Weights of a small GPT-style language model, trained from scratch on English Wikipedia: 901M tokens.
MLP neurons of a small language model. Each row is named by its layer, matrix (up: input weights) and neuron, and shows model dimensions 240-367. Each number is 128 + 24 x the weight over its row's rms, rounded and kept within 0 to 255. Numbers have three digits each.
After each neuron's rows, "fires after" lists the tokens most often just before its 100 highest values on Wikipedia text that the model never trained on.

L11.up1105:110060099120103146119085125156151140075124122094115129133127160117103098098160108124149180124123139080116166134117092145140161155146148072116149127143128132088128136129094147151152150117112094137076192137106145111129103111137076110103108165099127156157134141117106081138130149119124117113128082154128160152141112156111063145125131157116121173122114170101171110188129151131153159149137
fires after: ".", " Monte", "_", " COVID", " De"

L11.up825:147101125105115108124089078146144125106088145139099134123123128127138130127135134128139102122143150112120146095142129141132149121145134100161166096099148126119099157096132125116140078129155141094131170118134158131141132126125123122138085105155153131131136094093128133080094106117098119151159095168152150167141109154140087125176145159184146120146122144092126132161127142141091181101130
fires after: ".", " Ben", "_", "N", "–"

L11.up1558:127099108136144144170132105162183114126106145127066126160144114141104106095133133136127105157142161078092184145122118164157113102131133089106156096153102190139139126172107133132075147140167103089123189117117081138167112118129131168114107155097113138145107117158099119143093148121175147170131124171118104133100153155098130163098100158141110097135103134077121116159089115137134173090149
fires after: ",", "\n", "\n\n", "."

L9.up346:133095123098119112141147132092136083096188104129142169126110120099098145106116142142135157103105108099081126113145078079149123072145146114105150119097171158073106101118150119192120140146111148102126132108127155147142095106142149176164119114105111107146126110098122096132100125180119145082156133069148096112143140148135153117159123146159132158165086159130101166133157089143131165155140
fires after: ".", " |"

L11.up1243:191120108108148103162169180088104114116138166138130118134143113132132156131093142142105116128106168121171132131123110106101108116144078139070111146138098137190092145139157170120127128155137130074110126099128131125145129132119123132145110137114131126114147103126138128122139133152169101116109118128134100127126108121113125150123096104129101143138118127139087127129105093155092178111142
fires after: " |", "|"

L11.up1041:140075107156075142158111139160122131106139140113118167124091136124090114147128130150118153141142141130087134125166088190146066148160106112122131138116115114123126160141187142122118138139105123098081151134133153153093089106145115138115092125178122128110174184117111112100128134124144116156149111149124114115137117139116152127120089132130112126142147161086102136151122115149140144127130
fires after: "\n\n"

L9.up470:167113106143096123166098142159092155149137117131122142145129141142077097162130090142093138125147100102084139121103110126165139110169074102100140106106104105147115175140145130104115136126112091133096135132106138146115110104118053128109134118171160117135142127141124141103133133167153103146126128144119123130142112121074125126155106127152118107140136153086112126153148135119148162120122
fires after: "\n\n"

L11.up1078:184133115116095087126126156124111101133165131154174138135135122095098115160072132129106136134134131142147173118144100114103102152138104150158137146122119134162156169120153164125151146154147131100126099090165128124136102106111123108136172149136122119101167161116094129118148096137147119163172114104141096124112117145149168133105121103081150170134151117133109117162134079161093169133121
fires after: " |", "|", ")"

L9.up1558:127120074172143107111121134181123168114147099110095146116136120124100089140106096141130132177128123132115152137102068085154126113155078132137160111139119098156110159104135085059104108113104095152141103151130118131111145096122106150094120124166107122186129118125134124126128120163147091111128138164127121122164085115081161122111155113124144137135145168068094105111162140136131184136116
fires after: "\n\n"

L11.up487:183117088120109107107147162133113142107139106152105128118140125129075119157136158150073112143145155131108143118172105106135096139186109140119136126108125110116117144182165143129118137144074112094115114125139135112113145122114111124123133175130088120170158136154113112097105128137126119134142138156157085131178139137066151132119105094105128138162157155114133121152109128129146157139110
fires after: "\n\n"

L9.up464:151094139115165094174133124105127107110162082143102185148113142152135088149127168162107124128105144095100161134135092123126118129173108104083136146106110170099105096127153109127135131169161090114125159114067116137140137103176127119093142103089103154146150113119116103117083123127153089139114128125165103098118105120127097108100144130110114157179122164114160146128103129143136137087079
fires after: ".", "ie", "we"

L9.up1043:153122113138125112181138108171096108113129142127129111135124121079103129087097135160067119139151127096143154082113110144153113157145077104139142142106141125115088123143141134107155140134133094096112156148111123142170156082155141145108118147114142118138128132180091136144096150155141162108151114126123129132120118118093159156138137162126110111145123141090170144143149145176138170129102
fires after: "\n", " a"

L2.up1662:181159075158125137119138135148159096138147071107130109105130109104090105132116154155140134136154126124098147115136130115135104121133115129130116113084109154102071130118126127155120101104127138164108182112096148146131157109075136176108165088083090148116143101093145109161130141162122124151101149172094162119145129161133140132117126128174123134144123135078142162139118124138137175140115
fires after: ".", "-", " out", " (", "−", " Mike"

L11.up303:166134106126093101154140148152129126178133125146149098148120117115108145160080133161084140156111153122156143103153120120106111148135118173115139126133130109128129179186161131125120137104130174090084147137140146084112147132134110117118119136146129138103141138153187096144164109125187103178117079109164115121125135119119151179122126110107088102105102129117134142179107097150104142147179
fires after: " |", " No", "|"

L11.up128:127147181124106130156161133171159104143157160131120112149130089107138150162103153151096120145106142103152171113124111125127112160137113152114146085185121141116149132136097101148108156121131124116103120106098130109157129104138128128145068130128103143152120139137148136104119110093154135127128086128122097101134106115135120125138150128169121092108096152112109136111104125148126149107141
fires after: " |", ")", ","

L11.up1154:148124130115145112150185151132189104144132147139115115159119147147152157155079149142095106145127159122147170104136110119138094116139135116082132150145133097126127161144120171149149161131154159095136148119112105097134126148132135142108140149150138138096109133153127102114132108136179118151122100154131092117139115125119135158147128151094166130110140124112126153129140139139091162121140
fires after: " |", ",", ";", ":"

L9.up617:157068066151161139153128191147072135146154154161111097149105140090118108154120150153119124111145121099136134120127113145145129134172076085120134102110123102158129151127130111101098135174088108120104170127134124142136130117088096151119146160132121137152134117141098132126117142132137080126145140115140111127096115123103138116086138123144147097144152153071173114132160139176120113142163
fires after: "\n\n"